{"positions": "learned", "optimizer": "ademamix", "schedule": "wsd", "decay_fraction": 0.606, "decay_shape": "sqrt", "batch_tokens": 65536}
MLP neurons of a small language model. Each row is named by its layer, matrix (up: input weights; down: output weights) and neuron, and shows model dimensions 112-239. Each number is 128 + 32 x the weight over its row's rms, rounded and kept within 0 to 255. Numbers have three digits each.
After each neuron's rows, "fires on" lists the tokens most often at its 100 highest values on Wikipedia text that the model never trained on.

L8.up1190:141133161120130103228140180142186066145135069152144087091152128130114157092148142156151143132147134148138131124123145115104112135177079178131121122100157187187088118118074084165098205104161091161176134111138179110165103159176234123117120112196137096068119166076098122177102096116146096136117149126162153161112105157158100142123148133163038157136165122172146074112069115145083123120140
L8.down1190:110095118117124161118144099139064089138152109164132106123114097065103153130126156116141112144092177135139113119071181104134144100040178104115169116209169128141070159119167157199158082144136104154132128123134122130181068131080132121139138141136155161163174126038168140108163167149074160182146152067121171098111170062103118142115101091102160096123068147132154152181153148121094177149105
fires on: " New", "ad", "w", "tt", " sent"

L4.up1185:115108118084186176195090170162124135126120163157139131143129171136173109098143150104083166129104195155168143067132097187113125098119127138102170134131093135061122148106118109133140149173111157189113117151083119127116094168157183107125087066140182123156135096144125144126163093117078140088118109146207114138113100113119196134048116126119143151160147140084121105141155151144064133089110
L4.down1185:131098090134141075112110126230160119123146088089144110162096165139142132175066191110111130107169130143097107148165126086171119132104115128145184082136127122127178097123139115143114108111158128061164137145099133236120182186122157156121190181071093215191170162105134132151091166114135098127139134113151131113217139112126107111133112108131111072080096089096113153160102077079080125178206
fires on: ".", ",", ":", " |", " "

L4.up312:105136089130129145117155057151093145124093140202117154139117126120125116172080168151118118053131144160136179128139172150098169129157153171139207120145094149075145134135118201143109092176172107111112206111130148158103131137128085111150207141146108171101128128064090144082134164097136190106132153104196088178166167134180085096096079185077069140155088139099123118128066125113197140132120
L4.down312:156116152104143137124127201163185124152176134094117109140126142109119162099156096106142149187112115111115088130130105164157055152100108112127089112098187129190113097124135060123146178095084116127154058176141101089149121143167166143102095134071155087139140110212160115166085074119128091154123086156064141106118072110106179127160187091171207092140144125152149143160152144128085095151135
fires on: "iss", "ates", " early", "ft", "pen", "ues"

L6.up773:135095122135155141132181137162145084138175134164142145112084108112123175139100093117122154136183070144092146080086107108136139145096109098121108096113106091140148163183084141135082125102079136173143171156122081152091087155138125136115123100145139123119145122089111156132130100144117104151058094138127183157144194118146173152140081135106134156132133111118137121110154153041066152127135
L6.down773:097118094113053107179110174164141070158137135171089121135139168140111175104140129050110068131107120135181123091139073147126135130146177149119128115125179129099076098123173116170176155107090177136134158033129115155119115159128103147133185198175205172108118181105151175068090145117152154096083158116119068104072112171152113128118093201112116170079135117132048139151090159165130144135170
fires on: "r", "e", "op", "is", "em", "d"

L4.up846:174100102130146124112116165151168129127162207149129126127143126168197188123104126102192107129116103166108123113139112138127167123086070169129197122061153137146169149091129057147162170087098067117100132147080125145110152181141180131122134049170171151152186117111060105135056143113056061090114102166187153158170110131158137064127171191156086144129121145082114125137126155081105118144180
L4.down846:112093146089146163096115120198131195132136131105104123113133163119139139159142064097139108170169143186125195141179099131161231118130068187097163103144090112129126114085165041127145147115091176110129135140078146128084170133193092130158160108153180133090151136113116104124093176123075114182092102140154180097099128168087166139102127130162171113125122131130098127066160221064168104126112
fires on: " and", ",", ";"

L6.up523:079121098106137085125113167141157085092046132134092129078156122133120120172165110182124230117136098133125139065124161131121161167134077126132128119126113136113178135121100076191088137119107146126120094163143224163071091159132154156139124159093113103072140157098157118108080103122136095170139173060061130126149150052098111149118162189148109125148154143098122148088140151101058149193121
L6.down523:182160128125096128123124125144126157075192173083110105203127072110079090135145174139080100186176161176111101125120113086127145179129120117122112155162144214063061129162157129082077141113121111127108149158142099132191131130124103021106126149102127138130141123116089172126175124131140133067161112168203113164180129216147140107132096078159138201116098099125110091135108154081129097073094
fires on: "one", "ic", "i", "in", "a", "all"

L7.up1155:183112151065144114181125178130169144133131177181068094101105154117139133167134140054152223120100140102147160107096143149133151133123123126110210062070180197099143116131170127167141100126106153129107130065127149172084168140171147093120119117114174156114120085112153109125147120084106056131094103113173139163097134116153150123073147110147086130149144089157133097130151183159129129147128
L7.down1155:133188155104121093082067155167147146148162151140106105109129130123090156101133151149076113102205136158138146113106114167188134176117113124109119128138104121078164135134124075109097149072143132131102125144125113164152127092172157141069163115129136156097128150130131132128130188130161167120166123167173088158109162101192147135139098126103164151153110100130083189132115130078178168089164
fires on: ",", " (", " |", "\n"

L6.up54:086136181129145088107159120132172145141151151168154103118118159189116190139103104139138102116165164099161162122068152088094074147136076172098171128128103149076123150166130132138153125126147106144127137102139076114100137093135110105209118078181110156105151094103085104160111082132105198109118131099140105106195084092141076179105146141122096186121127150162175049187175106154132077085175
L6.down54:152130074124108157175105126122040131145198145063106135149129119123148106128184148142127057188118052133160129138159098179116100165166202131102138117076105078144102117161149075045164131180099155125176095142119200150163109112191132109064130170141105121155164137158185125111091114173100079081120124174139085131040110159111178103122131117123161177163153154122101125095150086084151175124076
fires on: " of", "or", "′", "h", "y", "er"

L6.up525:072161140110129120137170119125149107166107147124129070082173082099072147176196120143193136159142167153131171067144146160100147181105146125117150154133126159161133125130072128129128146167123145112116091140138170131124089124124067157105140117102088138054181129127094171100165066165084189131112141082066133106210130067123144148141139148125170150058180141114098151108173168127103240103148
L6.down525:206106130149121127148092100114069135092128070114135128154145141137155114075151150167129113114186137068092117110161111109151162115153127101142142082094118141093118137104210160150175170066145103150082101141178115138098150141114126098109206136108123131194059143055143127114113139119161087098119169108122098120114187187109141120146138068133087093149132138125174164150066156060138112171114
fires on: "e", "s", "p", "i", "ul", "in"

L9.up538:166129124155157142149129145132163139118157130125108073068100085162092078105184133155081202130135108145125091129124157139190139105129109135127118114063123070099140107109084145114052148171095098085128105092170125151071127138169111157081186147091143128135133127147189096171135061151164132100185086128102113182123124164187146110084105166125102145077151153092154150145148124121163145081159
L9.down538:121133129081121131200146115056119076079102151076164189174158176079142124124084096135123103155096134100157174120142103097131083134107095092116191101146085139152133140138150120119160109104160160161084169171135122134147162133108072106131102087041177112099136168087111140105121189118085077150098153121149131114133183076120095222114080123115139091126106109098105135118139086182098064183085
fires on: " R", " r", "9"

L4.up449:106122146142145153144152142117139121124110148048090107151081141106133143088084148129116080123147067141122114125164136166168162179010115115162083100138095117128067148100089125152130172129077216113115077129098100135145162144143066114171132111086159127108149148137168074137092112086179136122175139034143135101130121149090088027108189134098134152160117120113129168139096147123112157147126
L4.down449:144134126126114104123138112195114136134156113203155178105160088131143111181120111106154192125116139111123137152073130073093089084212146156180155157101167134119252097172150114102117037132169074149151208116103136108098116112144186152113091136165116097172143087103102149130169132165114098127069136220117137167127124090151125219137101121174117098086149141104132085101136097118128112140131
fires on: " appear", "omet", "ote", "oot", " att", " is"

L6.up127:159072165125132095092103189142086151108161128100166107109087084113203111126118145066196181103218137145138110100120149178057158148115158149064165099156111119124070129188121124094127077175130133130148133136113172118148127102126155167097111136068145104144172147124218074127232153112113104125146135165121126084072156128115171079150115143168177142098118113116147117146118132069094163151110
L6.down127:147163117109131175162156116131192144159106093198189122117154147127073198125159131135080045112063131113140153125142136115116120133124139144140073121143208108082149120086195122159077172075128152122068148087070108132093154117152109098213184165178132083112106082144111142125059154099185191117056119087117122172090140187119086136107071174095122121129139155155103170113091163168138123105106
fires on: "ill", "r", "9", "p", "e", "el"

L9.up646:144100132101140101051157137142112114165160174109167100128110111153028107151161157182101192140147112061095079115120122079126150121153137156072177119098149145093135109103061131115087160086087135141109078092129100117074112115116155134142072132097163112162081171121181137183128056148089126164120130163137137116171155148175119115161127163135156212124107135092154123137179128148111121127111
L9.down646:123106129097112088156162138072136110093064124058132119159129168157162152137126132095141082130105144145119174076153100162140105148186114153087130123128087099139102103052140164178107103075105087228107123147165092084078164105168147109136167140093133141113156120049108084086128128077209080144170135135147109181109139149132134123126149110137120094156129200128108144119140205151076113141118
fires on: " with", " R", " D", " for"

L9.up291:121103219112133120179082123152137114083146123152146113125127149136106168129146050121101169174073129161161162159145125074103124160123129114113207132138120104111155116101132164082082185147110169128126118112127153151098108127126192108105147161125136133188147108159121139170115070111100157133090178073113131149202177151125160089119178090077122156114107107099138157148087126162141110097140
L9.down291:134149106110167162151125124255090153148107178145104144111079094066104130138117160144080144108122138151170125151132162099134131109119068191127094156109168068113138139151154111114138140152125120093136174078119084159146173130072191105151126113117108128145156170113126077122186100134127142152053110060176128150104175100091155165130160145117155086142104126136068105151194109150113183110148
fires on: "ig", "g", "ag", "ut", "erg", "r"

L4.up744:145145145129139162061194103105130096107096140159212117125071138174191096181107106134127167091103130127126079129145128162153127064120139126135100113096124138127157124172137100158114159129139132149145126102057138124171114070117069144092087160135138142149199151107146219139183126157145130089115116113159149170115108126173184088139132099084123129136088174178148164114141159178181122196141
L4.down744:119114116122133083191076174193132157159167117056073132128193111090087132071140151105141119201137132127145166124119114095104125210122101117113144120183122100100095144100122125101154089133136136092124139131192123142118166177135191147188193086133124121127057112153147061123089149100136145161132130138102104071120190125081086171102117141176166095144146105098128073167121077081113124052120
fires on: " many", " program", "board", " design", " what", " book"

L4.up559:122076164135095142156101110147125124124133139076048115161116069101074085147121119091176115111120128105152079061167111147081118199113185146107171113076077128133146127119133129143084141129110136104121122113155094170113140145139073092113154146155045116165150156129086096165114094058102133132103167189186082113164217105137180090156150171145156178121168126159037168147126120160159119128126
L4.down559:097208068118199121122164125105104131159141129177171185096137186142152149100117139193070168152107162170121184211112147081192148092143078114176096140154182109117128138124130165124147092173136119156115108156118154068124097111134148140135108107077203128113153100129182133117118157189169115140179067044071147132099049143116096172070134121127105086116076141102181083092141098088097165159116
fires on: "ru", "eg", " sit", "por"

L4.up1027:148134104130123182128143101098108178099111160161165117114119146155108127134097092114119143097077198110105156156142169116082151127115164170149146119095124168198145094168102246130149163161127146070120196134127183120159087110150139177140101098127089156129163173130142141110166114116089127088157095086150160139161136120179125103119200141081103176147121140122058113131156134135126096165129
L4.down1027:115119130117164096118116183220162056157166094098090141126126116126131130094121157131125129172120061127126102083108094183162128135143108087132125154132147093050105156098162064119128073106141104180156057135126073135111195097135116061110151152143161129130144087105133079140115156156172147143127179158107075120091101143093131132168066113150169052125132124126168155158091083097141150065144
fires on: " program", " many", "ient", "my", "ference", " caus"

L8.up229:151156113124109138118047177140154105157154150089129126177162194149156069151117144151203110175094116139127223147122154158096126127102077108119113107117080155117152102121089165076144077174098116088193135120193158090110092140128105092100148087125127110072129117163131111125127135134163162100146130159093110147152098085132150206141121104133123137126069128065191186161170116115125097135187
L8.down229:118077190128139130146179084084082147155126174143130145055144116143114099102089121106138128138128155088066043103135116178154166101217121146133153146093121106121128152141150148179090132068172121108130099143097085222130178095106074093135117116135135193109164137138120166110099137105097134193121130135125153071132158148165131082091103113159184115125190127150071154117143143149122150082103
fires on: "t", "r", " gu", "e", "ot", " Gu"

L4.up694:160083147141138148161098137136159173082139188114130113112098208188137111132153154000122171115099202118163151117152103187149150154130108161146185073085134194125143115110118051142159116166104143134103152121082127184119123197143182126097164086094139132113100130136100127096154136122093114077089081148199102111131100132126123175091112130129103126138145118112102095126152120116105187136169
L4.down694:136080084109128130081083125151136091123187116123166166086221128136096195107139095068158125148108134158185171074163128060143173071111105155126207133150113132138110129050119115116126117126146157145127112125146178130141117121123116133096159126123107157114126165142149134117080125176096105163120121060120198101126135116129150180110127156134159132149145119081106161096121238124149109136153
fires on: ",", ";", " and", ".", " |", " with"

L6.up1253:130113091132150119105176168156090102108133122132051124139081092117127120148098140064132120118140124128099095033126089147061128225152087158179125157213125099135183123142110176086166162137166155093071124132115076155109078106176137137123123139139093113122140167067204154151135089121116176084131143073128159150089151148108125111079155093113094130156151191132132174166139146108097191104131
L6.down1253:153119101118079087141123130218151117129107209148151165118131105132178179163179111145171128113112140105180145169134128144157110128122184115123112144134166092117053085091111138149125188111067144155120142078167182124154138117107077117131144080125173147176144129113129160057099136111103068152096100120135146116151108149137088163112092152120151101106140132102102125103175128090150107153145
fires on: "r", "es", "e", "re", "c", "h"

L4.up939:063138155127143180115159129117120099097121143129188125088140106155127115086165114118150133177142172172110071154149135155081160135127153099085126148131110123132094106168109138159179120129119117155153087152137137182116140123120116107075144118178133088179212077118118072121100139091116160131130155200131086087126152046124182204141160187165163069121146175109127148165173147091102179113147
L4.down939:180104103121120110150089083181156167160142122141087130167095144098123143142093132130091123095107136054143197114116112089146077141106118198176121112115185142130179152097176139117109149106149107105112208105121093068141117176117144147173081130087130184080066165118115171123107141128143070155113057098117129145138085200116071040096130110132111225128116099128117107076108129184151107146105
fires on: "is", " Sc", "l", " be", "ett", "ights"

L8.up85:144104184113120171153112117143183058081097099113184125124130110145071173098185180173157178131101142185170132144114095151165111143146091095124086198087083166166124153122074079108128138155162126083064155104149137197127159140162080073140086120123107145109144120097098111109112143095079090118171117146111152139155089080145120139101119164071100126169122153120135135167135125191103145094133
L8.down85:107097111148115153166117140102152173165139158156098104095133135119118115157177137166124103060118115113106072074145116108119198031043121134130205140184128125177138139163139121142169094145182114131128129120135107139158080164143167154149109145143144124182216115077095138093138109129150184140140134165121146149104195200075171119110124166119139113091088149105103064171107111093114121127091
fires on: " ", " New", "ad", "ar"

L8.up306:159112119152158113124181215162152165076107175117141127126189093071155168144128070118131168170096128124159167153165144136124141123067111134119108134148172114144110112106145145155127136155138167140108137092177154112082107109159141145110134166158141141138175158116190152108125119202185140112089149172161166190159155095111151170110110117108117095132148152159118110163141064166130134117148
L8.down306:072129063105119127179078115118139167143116199098127179138098114134121106157100099080123109134129160131105105168206166099166095107116183115119064089087101074141128100149120123113100162182121147112161103127140161082115148146123119159146099112124154165103157110159101141094151059142152162154153155160212138110135144160134117101096131117111138120097091141141099114191142115136080124151087
fires on: "1", "2", "r", "ength", "d", "3"

L7.up1149:190105182079136089141153153117141161137175111134169123151117122172143121134067137115116132128064142129098104130067110168110117126160111150141158128132147168117170096186113138101081134138136192119135085154149102159159090123142118191152109105189114121176080103184125130149134123107097143113106148166128112069096132129142151138144179086147131066114160166154120109160183126202122105137153
L7.down1149:115135146146129070126123118189101215074134124153170150097204116098119133131129146140173114085157111158152096104091118112157150140166185130149144090159092161086127128103147163085147170108106151161128191141097181122078206123083138153158140124102119180135144139086126130137157134164075113135103064093138140135167077140150180098150162061134144111080126077148130084125117115104080198136160
fires on: "el", "h", "z", "e", "ic", "k"

L8.up487:122154164066140141210139086167146107103193206095034102103125109126110082117145112093142178148078126175161145176148151114152100123103116131097145136119128094206151146161100116100091109133110080138162166165136099102118170102133141131157132116081126176189162147112166159120172109083085131109087188132148090193161151131106161133094125184109058157054147172160121137114136146127130142099165
L8.down487:192156105102103174091180123174122135150163136163146170099130114111157142110095123101183106083108122161155119129165122106137114139137097122140134232115083120144137092069206139165141182099140103142110119177108119179141149097118137128163128127103104070148097090142181134121094131124171120106117096044139181053126108142071147178146117096107139134148094118181091156140119133112180116120082
fires on: "st", "t", "g", "r", "et", "reg"

L6.up976:143111079128139108136115147135104122180071192105118091157075144108117167183058106066152117129195143055139168088122130139114183197092181175137098084114082126173175092136153105106154128098131094082145165087101167163075142120137131138124051137106140124108167160122166123132123100133147087129163092170149104153126139133151096097073099154187061156100119148080174109112049113085118086140133
L6.down976:140164158143155185123110157147090117127134100195134153097088128137111155080252159160102136125119162175117145157128079081086131116177145094095124113155132140106129138094157125136082139130107162121117108151105057080134111028160096121166109129133162151184101133122130156104153082103157178110158071120115106143215134153150096179169104129099090110137150109115110164126139101112156100143083
fires on: "p", "ost", "g", "t", "k"

L9.up286:140136172124106132129119164160132093142116092128165164121092098098134137099163039151103189174076059068165109151118130135115134080139158115127169112077177105039162165065058132107102137146155187167114158119142152236092113083104170137083145124150147125132166098178156098121159127141169127125123133143160063109134108111138124189155094173098152129060170152135134140163108102106074187102131
L9.down286:151089119105137094119113112121152201086115127099122162118151136180182144157137115148149128116139101112109146170156188065140116158137089124085063143217121114200144090170152157160102138155179133125152014134107164116153079162225150098142123103164075165142115145104118070135126139091122078132128119079105156105132131106111156123106116090102155117145101124122138077065125104157119115120137
fires on: " ", ".", " (", " m", "re", " re"

L6.up113:128115137096120141176145160142089119136192123052214085108127145177151146072137134164182119157109188117144069134110137189075119152139153160108153111162130152186150136137080198137080173124152138108089183192192113152192107106115147193148125082104094146142132112146114137126118114133110075136113074107063115112135157130185101151135130149128097168133155151111139083140125092113146184107156
L6.down113:125082135100149149122083096152112102148065111136090080182087131145072104107115166156138093088149139139065076126155086138167121128104129139124082099000167115118125114094098144085133107150053101138132139153138104126104160111169090091138127152107179108164205140105188126145106156152086117167158157152125103105113148127114076140134108144170155150092103133121135202124128122119117150129174
fires on: " of", ".", " se", "te", "on", " US"

L6.up546:205148065129147119139134101172154118091126158189160127117089147133141169139135114114122159131181125169128120099108135134124147095082130118125138093125086116095150176132050218105105153174104088113100169068107081133159130207164127164102092099160136186127153100125135196121152112158143126123075130123099067108125180112211209100104148123069121173090181161145117159093135117146101165175139
L6.down546:115093135117147147178057135082096066170081149139135151137137092137081111115112108124122097156096126146149147175137190131076159108104117144167146096163151154104090132102166121098141073074119098074109086092114147133138137197161042092164118106202130111119146084148096182161068107106128134119122073163183161150119165166177095160187117155111175132137137144111063157137158179121153096159087
fires on: ",", "s", " and", "n", "ic", "es"

L8.up125:126136174140112167170170104147076062166121105103158211113159166094122148137083131133115173093077063125116116106083130052140103125185184145153155103095119128098139104086145130107124238083113111094163143068164155185115111089096197155113165148183154112164180093148152119110126136167126143137093056140204100091136158195150141138161169159163155170132118123162148200074122106091132139073103
L8.down125:143182089138178153073079081146155144089072165126123042131127087159172070131153184091115115129141207096172145168110159154108158118105135114143142146111131044151116140165071161186150164198186130084102140121119128126155122205137092102101087114096188112096124121143099184141139165129121136085173175165061173176179094099107127137106071154121156068157168133127132135171140101184148079138091
fires on: " ", "ight", " (", " |"

L4.up540:158079119141110093126084178136178008082080176185085121101121137106091113181091161099089097115157195126130098175112132084168119158108125164114102104072135122137101128133133140150170116159148103100095147102134124184140120126154188106160118144143185128130118154118104164153177172121153103110102137189090106100096176075170079131114118094139185138110117127145218181127129131134107156169175
L4.down540:106163183113136152126160068138077235194151075090188139140105147123122117061119104174135162105155095134159148104131136147042118083145106116117149163132112131113165131125161132107070157083116190135141108121126116048103152095122044143111178118131066072163152105179125078107130092101127187184179143087179139169127144169089188115079144123135100128118096119136036111108112118144142109099102
fires on: "ore", " led", " both", " co", " left", " joined"

L6.up151:101100163135119146117076190132116130137205161150102177127137129104158149143077113098139146049159116101137106157129110171151080107104124142118149133122153112078135135168127107169099130109142121104184076117114127194099105102092122157168120105110123163143182122158174107056094138098158114113092180116129135096094114168172104105135150129147066122134132126152150153153171119123129136091130
L6.down151:103153123129116088116175114154090165071065095097168100167154133149106028110156115142178143123131169088149164181123071147106139147108119076113152096160132090200175147113141135141131128114118148123096158146120132121076202113101079099144075104133083081204118164107112073171093152119114119147144060065181184158120127093133121147070099138159149145072073152180130156074123154134110162101142
fires on: "z", "h", "b", "ham", "50", "an"

L6.up1142:112087160150162068111170136146085153072172119131126096129186127182206126105122153124116116119125150121151130082162082060156107162123123127097130112159129116086109133150201155187113114185140157107116115095147149148126089153171114168158061147095135217171162094082126162117137131145146106078127177121131101167083086098164140168154141169113126165103181174091127123109161127147144108138114
L6.down1142:116136118116159200164090142164133099117106137145102176150056199103106177145138145127111102133108132106131171158142153133127187110152182113145143072111080126140154128108168098080105157088130106092135126075101109108123161127117141099126120130165185129169156120158132086186140082092124096129085127156204129067157148081106104078127157125179154102187072154112160116178096079098121173176178
fires on: "m", "l", "4", "1", "3", "h"

L6.up204:103163140130149178145133127159112123149097113134115151112117120125066129076114135175109103161096152089177158110098132099156110125186122109101176179114146155081107142123128147139082130103099135125146101152122201153086130145119166134151124047020148137183126069120135077215188111164075152138100089128104108153175126142156087140112190134163171180104120184118121156140117103175146175134130
L6.down204:147150167133156108106119093173184084159191196126095076122167100077127151132150095234090120093113151099205165122136140110126099131112104142118142164158069077120101087115125142095149178159113107079119110106159132122110181141113142094137116140107116147125117168117181139169198144076151139102125125161135087113143202147119126117096175086124130084080123097167137090100095136128102130164158
fires on: " f", "ect", "g", "r", " of", "ig"

L6.up318:098150118125139169182210143152141108072084109176201144104110136143150129115144171061103131183191123146147074121121144148143130079090093133124070160163075110121108206049134165109154128088138156108148156110103121104132148129167117123138113127137082131087189094118107175157168131151178193155061132150081108059183193124167220117120129173123126087188159080119123115113150114152111153117109
L6.down318:100136154134150163140168127137150120174123144068153126151120148142085123154144076151138146108062145124093120148124167164104130155113174174149188094107103136129121111195144106113113168059100114124119175142143068146128046119076091163164090138118167130137117101151071079125088124121113057099158135087157160129124115161116069201142118139163108132116120140110117145156045137140144136130153
fires on: "us", "ac", "n", "N", "ic"

L4.up640:213092158122141150112077136129130159113133133195108086115100176152131140115141111093173178098073161096155138121180137189091147154099125145178139118113121158109169162156082148135171158106119086125130147164123113152103150095122115103173148052144138152133096096135149125128135110140122125101054115134181102112141099158124177165092121108129139198129163156048101112137154154123114216122136
L4.down640:098098109093165110122089106195123129147219090112116104089177096132081173109122150151117104130059112161183097135129154111194120098167082075131159184123122099071098160107131120070130104173188119109109097100100157136150100140139143163082165158096102148138141149144118164102142149143117170189143130138086166092184127114091107130099142147150138155106103110135121154150123134125117042128155
fires on: ",", ";", " |", "',"

L6.up667:167079163104136102070180123121191083135126134058127129189112152137176185154179123134113146145125061158082117153116111164143139157118088131146114136143148113120089174173154131107131100074073089151110136102138201142084103122151179117105117170157169169115130097143102140098144138243143147131114098142111094136090107094171138163120177094138152131121127096042126167192140088075149165164161
L6.down667:119090085151146146193099177138127112086150135143112120125085120132099079173063131094164141122145144128163153111128103116133167058129173108116131114138181150155191186106100137164142144158148132159149150187187072097157130142085103097133170067118101091133127116076130128149101117046139199130117145125129143101101083145109068108090119102137121162137179225141159120114104182204138088101133
fires on: "b", "qu", "i", "is", "1", "ts"

L4.up564:093082137131142149153150119106117110116130154094118114132092100132138130105142140180135108100119170165183074138185116131157128124103166091135111113143154164074155129152120134157141094085143163163166110122102076181101120147066092119137136116136111175145105126159217095145134100083167073101112127089190129131156120137164083126127155121114129130036107119142121158109133145081168204150167
L4.down564:147169135108134072119112143212123136128113124173131155142155149104127130138099129077136179170142094085076167126130167144081132151188124188125138110106106129162125116122153097110108167152107127077123137118158163073158149136189149160113116151126126079087122129075071132104136168150111172145119111158053114090134172132098163160147100158152094162212133126092146088142120124163163054106086
fires on: " att", " years", "row", "als", " appear"

L8.up983:095109090155161099108140130177118123162153147118069154132155162105141173129087102088122148169118144080129146087102094081078143098108141124067110132110127118171180147140121117209109162149145144091159097112192168165137124147162180098147070168125209156116131120129115102119153166160128092072087116127121068136082107132169169115098145142132125088174169145081210136085110144116115094184140
L8.down983:174074158120164089105101186105108115153140057185141058143112151149128181102148154119105149102153101154110113142160167138079115163152172090197116083115136122113169163155121162101166112095147153148100133133093092076169135178161097108111119138127088106154115104118123148081065136124207146210098124108099147117106112103158077086169119059158108099167119147145122123099146159127188139157110
fires on: "t", "g", "ow", "ou", "as"

L4.up422:074137137170143128081186148094144109116189123131163128163086142127126123112099130133117139120085130136136145154150108167182196166167039069113094111132201159128111143122172066184163136123081101141142149094151163130122110092138115072092135133141146167155080079138066193097083096120119112082110077157142152129142118085135140165101130171144079143129088140152126114101185111137164138117115
L4.down422:196179096114129099178073150201116153136054144107103097143138144114153163145147099117123122197185121139111107132101134071075070108072176190167168119137078119106147124121111166124118133157179151102110099160118106121133144173127136190142142104123126086113132137115154069135165151117145121159123167106088079092118130189134112101143087093116168106136165092129124130185073122117094154135124
fires on: "at", "th", "itions", "ities", "enior"

L7.up1249:133175137120126107167157163144085129170109046194160105082104156129099182086140113184129120108123130153113072201158136139129112097141082200094151152177103109069167156112141179211117141095095105113093110069149136161138076110158159161112129054117094117150074183170135156163077146161119130068150116131158134155137180189169180113082097122119105130175160138183116145092117086156135136198157
L7.down1249:084139145126198122129172170011141168027097148095135162120103078118123143160167123125086125093195167119204093128068108129162173136100143130121126161091121145134142125134132093100160100117113149109142161109119147131125105196137097100109111132170134136106122113109105129088101113131167115097134186152091178131097086119166098106092110108137133104116076117077175119132160169096109181123077
fires on: "ol", "-", "oot", "ac", "ub", "om"

L7.up771:152118153121154069114100149152121165078104119141215154115092107098112170176150151203170193104107131076076081124149131135075156115149118088075186187156144181087163147133157115136130107093146104138101118146137146166101131105191099132083146115135064146151141152074192112092083070163122153051110062054148096120118135081103136122157131139030114124127095145122100167097100089112180115147124
L7.down771:142121112115099139104105136113129110140129183136138105171176170122211122105116082050054064133135104134152152094149179146165132143109108144101081066151098100157134156147124050151101177154136120075125108076180073082169068157095157151165100119093161084130080072125085109101095142123109082181144109131140216183124173193143151131146139167186177139134148122113117086130147068163099175150144
fires on: "–", "-", "af", "ver", "A", " Sy"

L9.up791:150100116102165095151160169145093128113166171182068109147117147129185107096105147109156080117151142146146101097135116133059154146104147129099088106166141112185126179156152113141118095105148072132087128129126122146109098138156106131143134137049162177109088090084102186115198120123171090126130116171133175182081154117157142087130184123112165140113119096098112124146133121077090120154147
L9.down791:115142067100098117127102096098121151139086147080149152115153135121168138163096152132106123175102103110142178181152187148127105140131116116095097073105142117088165143113112138156157095154109106075175106126203110109140135114093133088168146078112101122111132158170114139101056079112114140078069133129110118099138118090110140164112111138210121154148175151168151100117188070144127122084117
fires on: "i", "m", "b", "ide"

L6.up502:140165137107171105149140171138216141137182101077089096174064142158163145144101112158151154089143110187131120169116185152071136145086066180117115124118123161132184128165106135083150161217070067144094113172138132120114122107171134159132142152172189105119099107129105149172149135138114143138120128133145167074140171110114127206102161088168110156133079120127122123108159097083084118116192
L6.down502:130140156138156160169105051110098119096137115143149153094167112093126124121087108118099078141090088164136149111130140141134098164179209170098160154125075087143114152076098138153087130139152097164127111104121085081188065153132187058101076157102099204172170207103212121163190115127134110128180133130068105067145116131121142128172071123123106142199163111117167079093137091188086134176157
fires on: "r", "m", "t", "f", "h", "e"

L6.up526:154055096102160136161111108134124033159086128088138139187163144166155077143166169144164172105134108097166103143136148156102182178146129100095118180098100145122136125137150135134129144090119121051119123099147130185083119161145069141086129168104169170131098125139061099110097128196105080089142128099143113130085145131115103127133176140091109136154160161070096146228186149112123128159102
L6.down526:102129080162148148111174114162121156079211176146165099107065129110119191112104119068112159144065212201071127095168099115122112080093088091186150143143137145121169122091117123102072079104096134197123072191118111092125143139135197119158131110186096159120120130124193142128153084073124160140093086183108147135118091099157125153100120116098097075119148122142148127089110104154099099129124
fires on: "i", "o", "b", "les", "ost", "ia"